config.yaml
num_hidden_layers: 20
intermediate_size: 1536
norm: "rmsnorm"
norm_place: "pre"
bias: "none"
init: "uniform"
init_std_o: 0.0
init_std_up: 0.0211
warmup_steps: 389
final_lr_fraction: 0.05
max_seq_len: 1024
dataset: "wikipedia_en"
MLP neurons of a small language model. Each row is named by its layer, matrix (down: output weights) and neuron, and shows model dimensions 96-351. Each number is 128 + 24 x the weight over its row's rms, rounded and kept within 0 to 255. Numbers have three digits each.
After each neuron's rows, "raises" lists the tokens whose logits its output raises most directly, leaving later layers aside.

L17.down356:137115130121132118162105121133171146155132144142119161049111129124115110082146135135116128155168163129115102136139172109165121168170138127147144118087140112116146154130149099098115144119160132120099156136131106088137122114129137124141112141145154118148129191126113131179166131144112152086128105142132119114139112110148080134120136105170110152126076152128139125117143119096114154138141100096115127092107148147063133155128129151155171163147144149141115082129111132108144116153151098080138116125133138093143140164121113153082147159130158107120127104128141126102136121149159100105123181093096116148121117143121151106132090149114134121149112130128123082130120116154113171085080122076119143112141162139179137117126148165113134158129127131096108134140165125117062112105119127
raises: "ado", "ald", "ary", "arat", "aries"

L17.down775:094124169125097167129118106117152162126157154130107122111092163180158142144135093113155178181138153153077130144127134086157155163131173109114180120127118136170127153137127120101152164093119115155120136148127102115146120154118115084138155134121134139130105155140097121102134148125104106109111077105155117103117129137079129150122122120124088124135149104122180171096162167143085110134120147132126126146125139161155101104186133141153158128152121142146153085105122117120122130132146112097121120147105149159167150098094080175145141137146155123137103117107100155129145128126103143164088141132122144109145066141090142106138118107100146133103140172128110091125145113140114116139125166111137101132128118043119154109085097109099091132142150170130143129137128146141136103163123129
raises: "h", "on", "ime", "own", "une"

L10.down1236:128148112155100135157120143110141111140106142131151080153117153176123136149105151149134154163141130115106155157156156133134121117103128143072129093116143134203118134098156099141105120164118140103090157146083109136115111122107135107128166088122100089130113114124118111151130179132148134105141148171111125135182134150127127104157153141173103101159129124122113100132140144105120129145076149140136130078121101128106164138129118166097127107155143103139105135135120133129140093148111113126121146082091153077125139102107139085144145154085141116087124192087126108133128137129145109122127128106132163086138124147116154155125162161152130143126108118093115121139121198159180173136130149139087111129083091149170172102119147120133114110135136144121105111159128120138117130133146155
raises: "do", "dr", "sis", "dot", "kar"

L13.down960:135114083134129089116136122157107128094141127163105150125117130123140114126098135137090131157153088136117067104122105143138130123122118119165130087117100114143126110107115093090155095105088085145105107137113111106095118114128178086125105186110155133137118124144160154198084124095058134110114165119160087129096177123092111110127158134127105084139161093093112169114109110086116186144117117138084153161140136158174123118149180132144088099142117150176093114152142112130103158156148108142098112145115134097137091120143112135116138116167137156153120112167115105093177136112135168126091151109130125136129144125142155119110137115105131119173120099139071131146159126167090079159103195114120116112137112112094115165135125154129113135144103141120098121116147155146150133112160106
raises: "age", "ages", "rs", "n", "ng"

L3.down1173:127117128169172118134088118116101147160116095110144155074166135102124161128130161109132138165164116101107130140119141145143149170100117112171146171062163177121148127149176124100104124117145150124135149125130108147152159139145118103103138144140131121146182175116137126143099139123116080152138097199145145151087154163122122116111159110149137133124109116098085114122116159156102143138145122110162141090162096149148143129111096120205161145111104150099133179138120110154126140163110167152159128176124104142157105114129125136107158127124122142131097100128150124112104125095126139167101086128121129122124113131136108092108140176129090130123130128092141125099145128120121177159165127174165109153151117116130137127123138093124135138165098155152128133148185093161108140092123127
raises: "age", "ages", "eri", "w", "ature"

L3.down861:105150100139123160150083132108144101122150139099129145152119129124127134122159145138110135146113117105160152178124131171133057139172140094120115113179142104150044092093108148148121110130115154114091146130141095145115122137098151111110135148124107155098087136153108113130113118156131199141136143130144126133150153100165139099136134107118117153122126125138093123155154133146064158135130135137132140098157159136135158122126126132124164132121123125126142138090149137119148151127123090151128132127117109105165123122103097129142138136108118152133136152176037134116113156175102094158115148120130127100129126136102115133140146137150103211166148130140127132113085168103154169138167098158087128096153138129158132152109128161096130126117155123121103125107106128156125123139109131
raises: "eller", "ño", "ir", "ean", "irc"

L3.down1418:126130140147132159108158148091125137169107118066182139110114156139161168120130088126098135144166083138122138112139124143142116161159155138130123131126142079088129100089129100105114130123104111089108105134096138189112158111131112152152129153140162152154107156121122093086101068123116126114119089124126136138120085166166117181127126162111149104106147122140141131181167133102123091125115148106133143118104126111125128171130136121138152108103133143141101136135093100157164112111093174119140156150167130112097176133141124076083159124090093139141087125101095099127193102096150135169067128122139137135146091120092108097131103114143142130135134140144100109135133122118139170141156148148148140155095110119122157104151187158133111142123135123108113105120112164124127103133138104
raises: "ense", "ani", "an", "ized", "ants"

L17.down284:156125127146142105071126116119128116143129108108134120108070130135106117108096163058142146142108091123155122096122117176101151171155131091107155132139111148172060145101153147127109118122130142124131119155135125109132147107099130120160090143121140189153109114145162131143117164169118129182149129155089152117126108086117162101146126164160129104120132128106162153104133150102148096139136127118154133103129110128142167128081089132094146073163108120108119147126096167135133106151110159122170168176097149150156093127124112112131150136122151126089140080147131138111158110193126138136135132154084111144169113096126093094082126129111148138151143093132155133164112158126151128115106106139104106127165130150111125126168150090106116182120124114133124121138156162127151105164120114
raises: "ion", "ional", "ches", "ichi", "hip"

L17.down1453:116144095118156111150078137116133141107132119130173183115116110137100134088120153113143108108115085108113147119132143099163126138107164097155138138149155116101133158112135128132151119132093130146138148147079073133127118167130156153100102115117101107097168145133112146144101132127115121088155145138122157128149119100082111144107145110159116080144125065151115135134166132101129151154132137093131086126120119119172106127154123185172149129119110130132162135115110099133123155119109128133114085145122120137111116152122116156134117153116098139099136107109150131142127149128130164096092086116114154167142130137116132083133101137089087137104156093124096091129066151074085170167129121111112142111150102095134101142114070147102147126094128137132187127139177105120178149086149109
raises: "age", "ages", "ée", "aged", "ship"

L17.down812:144143125120104152159108130120125117128125096138134097115109091127093127122159127126115125103132127136105124116122163124161075122152117113093138065113076101104126119109161139158116101103128137136122109158114132106172123132141140156127109161144143110129144180161189070138124133179141110112148142145088109166145135154159082123156107122136128155150097137105084144129114098123147124125128098137143097145168100111121121059147107122113162141109076076142124117141131136156148177120166110148087133121127133113075088111100130145143113111125122153139086088134147128081123102153099132139142118176146143165101109131117131095137138134113137140088090110082151215103096173114143125118085144086157128113175148152122131159159155184124108111132123125092156101103163157113130148097118093
raises: " to", "wards", " until", " together", "ame"

L17.down944:133176155126119145073117126145122138105094166171153161107177108138125132160147144092120171071126140138131122154126095186097120114128141135144132140124110133139120134122091064119085113132160141151156091147147159146074124119135143138120147126137100119139126161129081128096115149122113139111144180123112148160119107153124109162121153166135122088178121130128094110154163140151132099148115123119141115120161196132187122097093127179110122086149114129133129130138131128098138141101124143123162102097134129149145149138072123142120111088123156140129160106069139137125120147126098124116148118140117132094085137111108136144159148140153107187105142138153088135172138145091157142091139105142159130090132132115134106114091114131149139128152105113116134154121182094167144115106103128
raises: "n", "spe", "back", " score", " successful"

L10.down1096:120148115089127156167130103082126097128119116082141103094169088178133132081116105165156131110124104100121114150150133111104181068140116090123164158151153105106128114108133125091130144113146114115111150105157145128143138086165131118082136174132149129115136109119112155149105154111110129124118128123175112140167140131113115095141118125096114104108148191092112118145116114116114136139136158106139194174125108144151141159099123156121129136134153101133133153128153152090108126160130143122120135156081095121133140159140110123169132130168154093125143131146125102145158149121130103128137150151171167142088145121104112109122101178131159143113154107124102132173084132090098114121116120134152100136073152136139189121130104147110127123117171117102118112168109109102125165077078128
raises: "lia", "ds", "ians", "ult", "dom"

L3.down1470:100124167117111134101099110123154060120121110084133142098122107123146145142112111121160133134110121140091140133150128107119150145144133125138116067107167132154092105127163148201118149082155187175068147125122082168112185104098145118166114138154097130105152124101139093130116130146108108117108123102086083103113133093142120144144117132125084168150128142122109163144151128119134117124141093132114109092129104178128108118211136087151142145134136152169143124112149141087145129114120113081172103112132143125148126114115140137105160100118117179119091137124131110158126119116138154152122100158131117147115138156124105109134148120122148158111109108118149135166119122156143228120170105106119138091089141135123112116123115140101201087105163098100142111119151108141126114164123132
raises: "cles", "to", "li", "st", "ade"

L3.down1048:095096118113102129169125117116125126157119130111137158113117122100130103130124098135132141129153073155131153103164130118147121151155171119161145127105168112134120099133142138091148124111104151149152155164111168157153124148136138122116151145113142158090093203140105107143162155149159093148129077091080117093143102150134121148095182145131117092104110105142124142127127079154122148150163122147095126116111146144113096136108130168136126128128089080115103098101116147171110126125081112104123112132113126123096124123087147097140126141092115123131112120130112114108126113085159104161134074119128087158136121154131162122121131124093123090135123129121121131128065129153109122067097157106136134116178149088180146129129133126110130137109125163115156121094124104141130104082130127
raises: "ary", "aries", "ers", "ari", "aria"

L10.down1028:144130160136199113155157150106139153119112161128090168105139095113122146135136155077143164117116091134143081107092138137126109161144119091123164131110116116112115129121139116162089133088138131173110136170122122113103168121119142099170116142136139121081098164080142136100143148132114136150143108124132111106165122111148112103179135160090164140122128095102113165099116134113118077136142097108160104105122105133146135139142143121077130126136141073087139120164121119143134108116127124166160162126134139143127106109131117147137108137117142118158120129107101139153177111184137135124137132114129101121136079081141134119114120113129097118084127137159106089088144112136144140089149115134151132123136135080146106141180124063109122106118126149087124154151174144105135159117148132
raises: "ion", "iate", "iat", "ional", "iment"

L13.down584:140114111157081099099122123130098120135128168120111164165134092173147134149141131128076101168154118140104118101132117160116159116149121133092097147127122140133121112096183123129191136104149103102177156111119100149150129127128136117132103117169169115154178129085136151151071136090129151125118109144109123164124066110129110151099106125129122119100138111181149133121121140115178119112119148149124125104168109116098150105128085128129090137138143135104167126156142166102111143126143138132124150142142111163142126121132129101153117087102098103167090111096130125139189122149123150114152120176111095092142107118135128104103101148153140153111115154111103104143109065152149119113122127144134125137144132111200131145171111105108132130114088102129126127114111147120144124111163105
raises: "ions", "ion", "acy", "enda", "ac"

L17.down1263:095131112114106134096117114166144152031113115119102162192124124123096112127133129101202114120118132167143089098132115122168165158130112181145144147122118135105118164140118152139109161135140097115130121087183120126159175156082114117120136137138134166123124179143154140116142143158104074175149133174150146119123109127127123117129118143104154112117124129157139089136144089146167161106131105139121123120134121107169144115124153113118163169163138145154110141102149156111059142154136129110098141094130159093109087124148154109074144149131123156182158156112141112123090179129121129152128160135138110163107155157080144151126131136132139117123143144153103122119098143124147081145172157083124145174102102151097127119124113129152163123112100112124125100128122145095188143084097106
raises: "ol", "olf", "ols", "oli", "olis"

L10.down21:106098101133121085157150174145137153160116102097096100099147132104159138104083101132197172143181146106161141104140148087132122124102112148148142124123126131152098159162136157092106152132116160139146135136128154160124102107145142128134152188123129152100133176142102115125150093129130156136152135126118129093108159124132125123115152131153103133149096093098127157090132114130127164166160113113098093150095133129077121136122137150147127121140083121131127113144145140158110083150098120126141101081103124122140168174138156167139099173138160112120117102153117102111115116118147123121161141118174064141140132134085182144171118109125151127152131109128109119138139123106092112115138127110182091123176144110148142132163097166117110142082128160123150136085134142152120134131168125
raises: "ary", "aries", "nai", " date", " Official"

L10.down48:077157129125184098155101142130120164128102107180077119095173114116145128144121138122104114107123139101118128177132155123116145146189157100145111100129117090144075161111107137130132138149146093133143110165111159116143127136142139120122143131166142127126114175167072153121124069134147169134130118098136075145139160092146114149124105109114167104138138137139126160184177132129133140188126072113114145138093059122136085098151128120113148153121137127156121164121106197127124132108131136158125147125113122103184127146153109135093140120165103129130136128114146126095144123139149151118165145110115119129179114118108111136120154172131103158138138129112113117136179112132135166126137105121103091088104140084146153092122084160155139161131092124114102104131163122079115122140082154
raises: " public", " left", " north", " present", " west"

L13.down246:118109132152120119122149131134136130152132138082124123144122094092113104113128110111157162081162085127128116113138159135099110122140098103126138092134170160139137125124141137096100126091078145124108132144142154149105142092081144094117084132107106124100138171139111120131156123149083130133145107150138106168143121118148127117138075130099172123180114129118142138112128104143164159136147138126119158138099146099163114110146117148149187132130094152141116154162127137112081114140123134151100119164047123152149133140086180149121113097116156108103169065137141144090125167107128150099103176163109090173116150089136128134165149127125157140130101131148113094159168120165119116108084147122124141136106134141093074133150095120148120114169166106151120104112146142162118134167088098
raises: "li", "lie", "lic", "lis", "stream"

L10.down1396:163116154144117114119123131126141094081140106111133151100099117120093157148131105149155102132138130161103107147141172108142104154142148131126158097104166145177134151136109130116126109146088124143124176121129130098090182155131165161137099131160174132139098113112128123107143119106111086127110157166120129113156124113153121152094167131129123122146158141167139113156114143114113103122140103123184154146154115153126160141137134139119093103151116115145153147116124095080110125141116152118141085103154125133115096097130138093144122126101102127100097094118132142114149126135186099171178128121123117072189098089101139150093143150138115125135126170136115083112099151155100119120129128116090150143123158084077134108148119107083102131169106095165114102120168111141142129145178119
raises: "tic", "oor", "ional", "ction", "ic"

L17.down1027:140097136136129157106127127119143152126141133101108132168127135121073098126151109199173103127095131113122154118118121130131198125133117135095141124122135145199187131132148168161142097129126107093138132143126118133144150141077151150138154131144135124131101205139139124142139142113150130082153119163159089140125134100137158094176121154124099120146127136103110137102130153145135128113117148152141141092080136112113144124114088120103097122141136128164137136138144102133122149122095145115133101089130131128099129139149154127106153151125143125140143138143134172096137109171149136133141137132097132141115153122100119122146093110134116094121125126073125130117095135143096000135127164128142109167130138123076126138108139143123133079123170114168106126113163114104123097140094140
raises: "g", "ng", "lt", "gh", "ler"

L17.down1278:162136136164152123122142103123121162064120099106089132137151096144106104160106161134128124181125093147113119080088101125148125099135101095132120146134153153213124181120134121148097123116133118098135139141138120162140120122103160109089151113138118129125133123130116118139103149126109136098136111182145074130135140083116117123117107101191074100116116144135134128132119149171129104086117131147116102131120156157132134094141149117137117087101108156178169144144156137148120123176123128150149149103155094140139070111156124139108159130162120072142130170123154121107094118158157150114107140135128083142122122127086087123132139075112151105107151125131119144110164121151116124131095145138137128077149134112088082160087115132131095166096111133123092134101166122173134130114075126
raises: "ng", "yl", "ns", "n", "ney"

L13.down613:185104160161111153163169118094095136141106187153107106129092132150146099103137075148173173143159106163113153152116079130130138138108140098147072124127124106153175091154150148173132159128099116132123138117148151104131096099099154119178116117167135142093120222124106177126181154116124126125142135138125110129130160116097129137100134141141097139110125114104143147155100123118103106136146113150148114151094126137119125121140189131144138147130086149129084123163190130107112127132120132122161150171155123155116147139091116133150163147108099108099126148126111121127121117120111153115106093112125181116104112139102171152131097171140141127124116111104130103158097122120142093106134142166088138092103113099108149124092103128089135165146110117126102133100141133102146131145136123
raises: "on", "ree", "own", "ons", "ady"

L17.down326:186087181135145156115129107162174095132094104122151082128130134099188109134132134115148099122166106121127093124120131082182162092153139105117119110085104127174129104107103103138095136144125154130133142163131095112141111138122139129135139116131108179126136160104108120149106102134151148083119117134131120104119129122127156111049137159133137103112099106133105145120114144168091155125081115084090119095106126118115126142114126163126107137088084129121145157117146089138169103137105138128154092102152155172182109139141117131135133138142144090097097137154134142109180127155136132132127112152176102132140143143134108139165089156127144113110171094136162101104120123134130091155101123124128128181122174128135179108157100124131194122114131122126114125111131147121122142134089137
raises: "ti", "ted", "aries", "ary", "in"

L17.down479:139128134149106119131099166119074083189115117120137124130100156143088096113149146132114103134130144139086157163140142128167106108135094115111114130111113133157142119119117114152119143105065113105124158108137121107087130146165108134131102122112134156109132106140093105098105120138152143135126144096159098094103172113106150157159148106097146092125088150120131173130110105171114160109121148082139124091108172123160131147093106128111091095126103135121130112125120104096125185122139125110147137122117085136087130140154107112122135175146141118154147173095108145144110114130109123100148118129120154164111141127120112134078142105171122115130136155107114152123144102104118072150149165142146134110102155144124138119116132158117149081135129082153136101075135106142151121134114103
raises: "cia", "ctor", "tt", "kers", "ising"

L17.down50:126128118148139130151103141107145101127124151157137123128088135112116153108177138134158120130119151124145145133130148143112120141144135122128147146127119141091138153169123129112128156161095105142146149106151187113120131102137113111166103150131121089042140255153095133100123111118148124139134138138098149152121098147118098110108101109115123108140117131166122117161133122133172081115174118123117119128130132151133152093119131091146133117143128149144091130114103165089125129123131148130163110122111141147104097170112087106090153153101126122123130115110076114140103127086146135101112127104164138162131109090129153145156117104121108150140137176108129140127144144153101065111119149152147069175124126143133113113130158168172120105153108122146116101150145123133122150105147109
raises: " |", ")", "=", ",", "."

L17.down655:155120131134136120151088145156110131121177144119134142080133152111173128066168128105131129105152123120098158124151103152145115108147123120135065123122134146102097168166141129148113123166144153169098111109106134187122113064114154096111102098101147109108125215105117174113104109107127136106104125101143148138154112110113121139093125122081131165129117111151101119143126101110139153121167097136121185135123180135131125130112118103093124134075113159123138171125159129112120103139128186122142093130168134134142118154094130126120112144105141084144091133144107105146121128137101097138149140070140156138109126130130108154123121135132134100115141136106170126179136163161124110164148093188184087108103138133218126135176144127120172109139114107148155158128111117111125102112135108
raises: " ;", " |", "\n\n", "=", "\n"

L13.down170:090118150106128138100148093144150154149126142122108148101106109125149103093150174070104113178123119113126134171135132122111141149142116138114151127114094134119146155171067070118162114148110121093160132126123088097115116108097087145130135115142085126111143170164155106131114136147106180174104106105126150163120114100092126108164078102119131164153158158106163143122103076116124078158132135138157146162123200144115147145118112132136096124126092122141134088135139156122123137120109128135106167141146125105131110145139117119132136102087151093156135134136149144150144150170096178119082151102131139143121128160101141149151111119111152107122132147162145127113115139162129163151106144185135094110120103147175136152105154111148105133126163127140099114123114137138148115131131086
raises: "uri", "ur", "ury", "urs", "ub"

L10.down1235:112137146149123135156139150144133108160126114093150159112149150148144131162125126160116144111148127105112121142113168140170124116145179127065079109121123118158087118123122148129107120131137098103092147114134088173097126147080137108097103142157111144099122086149121125129106126144119107092138124134109184147139079102158114133124167153174188095127098132097143141142071107127099086142099154124124130144140118132133135154111095122101154152108138124114119117105117127092167128098092112123144125118163112128152101146107119139151151124119138123143114124118110183097168097122171118121121141086103112162132133139121168122113151104162076108137110133146149124125134120122107098135168169138133116140062124082127164127120118127103111118103098155108148138135143157107127104084143143
raises: "ous", "an", "ized", "ient", "and"

L17.down632:119135125135110142142112076112149152153121173109134109114078137121130129096122135123148108078168096130119161151151079136114164149108145138082155113117120164145088124174167099148139143123106151125118145124131088108150155112100153092143054100118080140133150114169119133115101111131144157152108112166118158133133143149130119106134083148147124125154130118107121161119122124154167136126151144106205110122133104177112129128126140101122143117101100132135148129102148143082126156106093102139154090142123102078177132156088130112165131141135133116106152164138156107153124113129133126120094101094121146150137106125109110113121090143125133096103153142153136138144117139148094095144085091137133131188147102103119165176094099128126156132100137125154131144093115141093139115140154097
raises: "ur", "ura", "ap", "ord", "urs"

L3.down1330:092106121088103122101192137129154145138094163113143107139141102164117130117144148114108124123107106133169113130132153132092139131122099113143141109134130101144104114131110115126160102155124127182134183101099112149139111102100106100143142124147166126119095142135147109110147114130131137172092139085107186155180161108154116125092167124135145118125147113098086073091114097143084118197117138136131142117118135109155137116123144130139138114125109082123110136138115154139145125133088142114114122120149158145116149188126121132134134115117141123129096121090156162121102114169154143110154137174152111169143137121112116090138125097139135125172158168190145130132104170136115177105130075136134123126146125177147140136101140126137126136167144098158124159154089139084146102101124109
raises: "ming", "et", "ury", "ur", "sh"

L10.down1330:136080148128140105108134132132125152090118113099135189170179095119132157144108122150116118139122143111127137101094143134113171109135158119140109107093162121152080128129074108149154135131157099105093171082120073157148147143122160124132130128166111136124147085112072101120114142109135140105111142155129169173124108113115115117130119133129125116111140109100107144141107090138129148137114089148106124160144101099124164111116109200154125133112131146107141124065117135139144130139134103120125172128116113142144166087112152134114154091096133154142178132135159125160118088149133149123161173149104122113092154156106106115163097136155094188129113137161134107087111120114133127157153146150123149152070129111111148140121159127123121114126161112127097125132141111172137120107129133
raises: "ugh", "ke", "wn", "ving", "ced"

L17.down682:107101128082119142099163137141124155128131153097143123146165164111135162117099116157110142131109137164138075103101146107161172126082154143113119192159143089102143136130118145143136122139128143105157139143132107119119157156124151112115124173114086125137108121153115191122176110121144111116121109154136118159154117136106145125121145133124153108116139128145156122158158080115116123098096128106131151126066096105140155120115100111106107134110137101082137089145144120095126121152159100145164090105181160126090144125147160132153151134118093121140126140121090101165111165111099096140160154113115120142122137134127123122134118102143131156123136168141143066120142148149170145092149160074185134132156145117143134095129186143161178106142134094105154114095116180110119102100145179
raises: "ient", "ien", "ulation", "iate", "iment"

L13.down1277:102139095124117115123107109143144174106146193164141142087148096149167113142143102169104124103099128150141134153085105131152139095118143126140125103095114121120156125150099151120125140135087190107160126134157127098108133155102146112143149117126118152121132117124120106114155090127155122121137116129125100113111134151115117129106132097126190130172100100140136111117107087110133105118098146097135162096138105149142112097126176149130133190136137103111126105175159152097153106150120113108116150077123131114132129135134112161144147125137093154111111148133093129107130138099135096131138137118162122139076136068092149106151127142119180135129124118161131118136127184117108084101163147143114180097135124192123141138116124093137159146126144128109134143108117137194086150155120095
raises: "ally", "ly", "oms", " enough", "als"

L17.down599:134129134156163078093112173109162141129114092110121144105153134148111119102151127135090111126113099152132184148125123162113114145117092111103131154109099139110115088147114130160151151119072136139146138129119080102153114152155165142156133092146135111134138170107158141143097138164094148139113117121094102102125132131161089103118126124097123131133105138117079146181118156115131154119103132127101124114137136124089135106137094132154105141097155121136125110127129110095115153101132108088161154129124108114135146101094102111136135137108128106136119130100139175157128126154136090114135114125125132139138143065157147156168107139092136117131126115139142119151099138098147141140133122153125104130108107133199138108083125128111167114101178183141102138130113109157132082103086118
raises: "ier", "iber", "um", "uer", "yer"

L13.down386:106108103132107103127134132148144103127119111141127161159132122152156089099105124186118106126138118162116118205140158139160142126147136164147145118172124098104136112112160154120141103112136146117146133134135102116152184128140155132147120103141117126144139103117131140157144118169139130138150095109089098134103152143134117097152114150159113133167134121135145168112110126131109073096117134128139167170114116110129141132126134139162140166148110119150142111121120130140110127115102140176192168130158150108157131127132118186121151098158130144126143073161172125114166101096124113094093116152149109134077164108084137126076106151137197147083117121155112133138085121103142124164106144181124155103118151100116138141099120100099089086139144097131131168151104145134117130110085149
raises: "ly", "wide", "ally", "ax", "wards"

L10.down481:112075109137056148092132138139114139078091107142103134149127131092119110091152107085158138141148130143141069119115083104133137119102131140147144106150123084138126110096083126119101120184142115119158094165163095102110083157106121107172152137129138178099106164129123148116124124129124153137143121162161108110152127156112101135104114135115119135139160132124100095118130125112123102093115165135117115108161109140098123112134137095160119171120077125148138135100159176117115148129104120119085105176145129124093149171098139132069144157171136115127146132159140148139119094091091136131165142157138109117133109125116134152111132104149109187108163138131127125114103132134136150118175132142119126141071136128131088168107118124134131146121118124120137115140177136162105152139106117
raises: "ols", "ol", "es", "oe", "ove"

L17.down818:139086167095078147144106183118112085129108089125073116128118111143119164120153144141141104152133158148139126122107151120111120098094141095105150110097123121071149131129148146143113083117153091136082125126163131136111156101131126156141154134134131093099124183115099105172130114103135110153149094121123145113124128108114135107115121109096133103164118142108167158151100177162113136089151160091099181066154089087115121136088084121148095164129113165091104129116146096115143114113122133104138146155089097106060155108120114150151149157083160112108115091166143093128126072151190135108159132129123179158110097136138143125152121157119093123122178073149130122132109129079176109122150155109129119160101084141110128146128107135147125133160165126155117154134175138074129117102124115
raises: "g", "gl", "gh", "esc", "gy"

L17.down1233:146150141129075131119099124103118119107134139148112144156169123147110130165099103164071089095164097103118103123084132080139107117151122068142141139102087140094055117148107118119130121140131112150127127188077120121097102114119129112097147147135124128141134231148117160156123106123125118093140153117138104110151140088088102110154112132141125146124116150093131167147145116128129129135171080143112155152117114118153067080099166127180133114158116119164089141115104150133111129089140157150146143137154097131129103102105196094137101159152121105135121152137101120114134102108126139130131133121135127131125084113101116115118129102078114138175118120148155147127159136152094101165110143126137113117095063112123158166126132143137115137139120136126121112147131091123152104148078136
raises: " left", " north", " top", " south", " east"

L3.down40:138118161114105131169119111118150119120102108161142142125090130125092119147169100140127061108123108121195117130114141145165107104109125130134139162106130126138143156123108123174087149137160108146146139138120111174095151122143148147099116178105121144125129089094126121099140128116110149066078135166137119139144137094141146121088140126168113077115130123125078114147144160114094136125094127133152096150096141101096163183092117106126119124162129088134164134145103088144139129096126161138175118138100157131085156140157153195148123126104099111106144168091085103181139084135121114124124164157135113144138082177124110160130129152158140081113147126110085131131089109164134119139125139173114133140113141101108130137172139142134132133170155105133154089125144127068173101104131134
raises: "ta", "tic", "ting", "ica", "ic"

L3.down1361:088116105126116168117099102124143111131175128128110167148104198155112160131139152120140134112132104117158136079114135138106172123145128095073077141118158108141109140116146141189129165128162158154144126180116074144168101160129125101135108136145083127084112113100146105141142130156083150138114114134099129119155189123066125130148200138179162159146118154141113141124133105141129156099121131147128164116108168188083157126158102127119137147111094107142136116118149127132140149140148116151136130155106195119131116137126148125126155128127099101144153117089139156093120143088128138126144133102161151151142151161116115122148162147090163124124127129094166156130061144115114156125115129123094133108137135104129102152132125127122149164168120131133122137158100093085117119138136115
raises: "ty", "ties", "aga", "chan", "ten"

L13.down464:090081113137150141128122109117078137165134160155101099133137140156144110120113143118130097138126165103086142107165141130132131118122121116142170147121141084136109150087119174091161091153113149128137141160147158101124142073107135159124142117111111173154153156122143145102136126118165161114119182114182161148177109141148136102111135129145139128125113163114133117131159137154148113137060186120117112140124124126139127146119121110130137157104123093141095121125159136140094138118182081151160152115100151108115136093104144109156093132150141135128131146164129141093103129148076094117146168138108133121109088138149139149125164120099128157138147105144106106114124139110157124104134153163185153109100120142187121145095099075135181125125127104094136122140107163098124112113143150
raises: "iter", "iate", "ule", "ient", "SR"

L17.down204:154149117140136127163113118137147093113115150091122093081098094128149132111131151142158116161147098161152128116110111151142156155148105096099125142108096126121153131138108119115153168104163090145117166082105109154109120098089075067122146143098125116110136153153126137127107110130136148103090121155129155132152141151163128137130110111082104124133100133129084115113148148105136151102130151166068131075137181108139121100148157066089174104131118140096123107111158150097166127114145154115156107121142147101112142128109108096101131129153153169130073151116077160140120117120175124124129108092083152115087108137120105144111111131130082103149124144110167155118138141121142101099151147164125155134097160094117095123128122126133186159112140119158121145133175126096161116123136083
raises: ".", " |", "\n", "68", "78"

L13.down452:117081118128145121099121135146100089109108144154130130115150131109147168105108082150113141172115110120150092120110134112124124109128087104110098130167100127109101086121131149090127169056152145128128109121157126089166121120113138119123110092114104180126116107146127096130155144154144137147120109105089091154093124083100144134123131105140139129148109100086124098155084093101087165134109144147106137131132072110176125119111153126130145139177135100142127088154133073119162166102106121187105131144158108103111117145156098110128136134149130126143161106163154104162140160163126165146127140147141122161111139140113117115162118114165127162152114127122104136048110162175124132157117134144125121128103148138150136139132085152087125148126134111109104079138123122131142113123101121
raises: " of", "ward", "ture", "nu", "dom"

L3.down280:117159143112144110136130147108141113144110127119120092153141139141086119157107150123115090133096165136116142120156115135153114099124131138119127156112131154088049150148122115151150158128128141130148147131130114109148124143122158065154134124140117108189130183125125097120139118113112123138118144104139123146139163139129095171141133131115136155179157140141140118169109128100165106104141132126131155127189136136093151105137121097121136107142139089118117140103152132117160118133158095113100137125149137175141121149113135121146154082189093143096085100115075128136160096163136102122139107167172128145155105144120093093125106058124108145140098162122096131158096122115167226133125145120119101117151111131122170144127138119137165108137129141136148103123147158125119126163158100
raises: "ump", "yr", "ault", "urance", "emble"

L17.down995:135115147127138125112129109157159148106117149104115133067112117174096143100127094126113145088149122135121115134105127116123134138126181164127149086132129131125089127080093133127132167123157130131119185188103154149122112131125115117133146098104107120140108186122103128118124147118101121150144116134080110166112090134100083149146094144122120126123153138143136118115137117039152143130146106117117150110148154120108141110101086117149131133151137118141093153129139145122105155123130131109108125100122166131178124132123093170180158126138103119080151085112123122152112148138099161116165101108116106140121137141152108149118127130142150117095156095143075100134116114119137090146157103133150141145137138091165079150131081100165113172136082150158135152161123152115170141120156166
raises: "vest", "c", "um", "form", "f"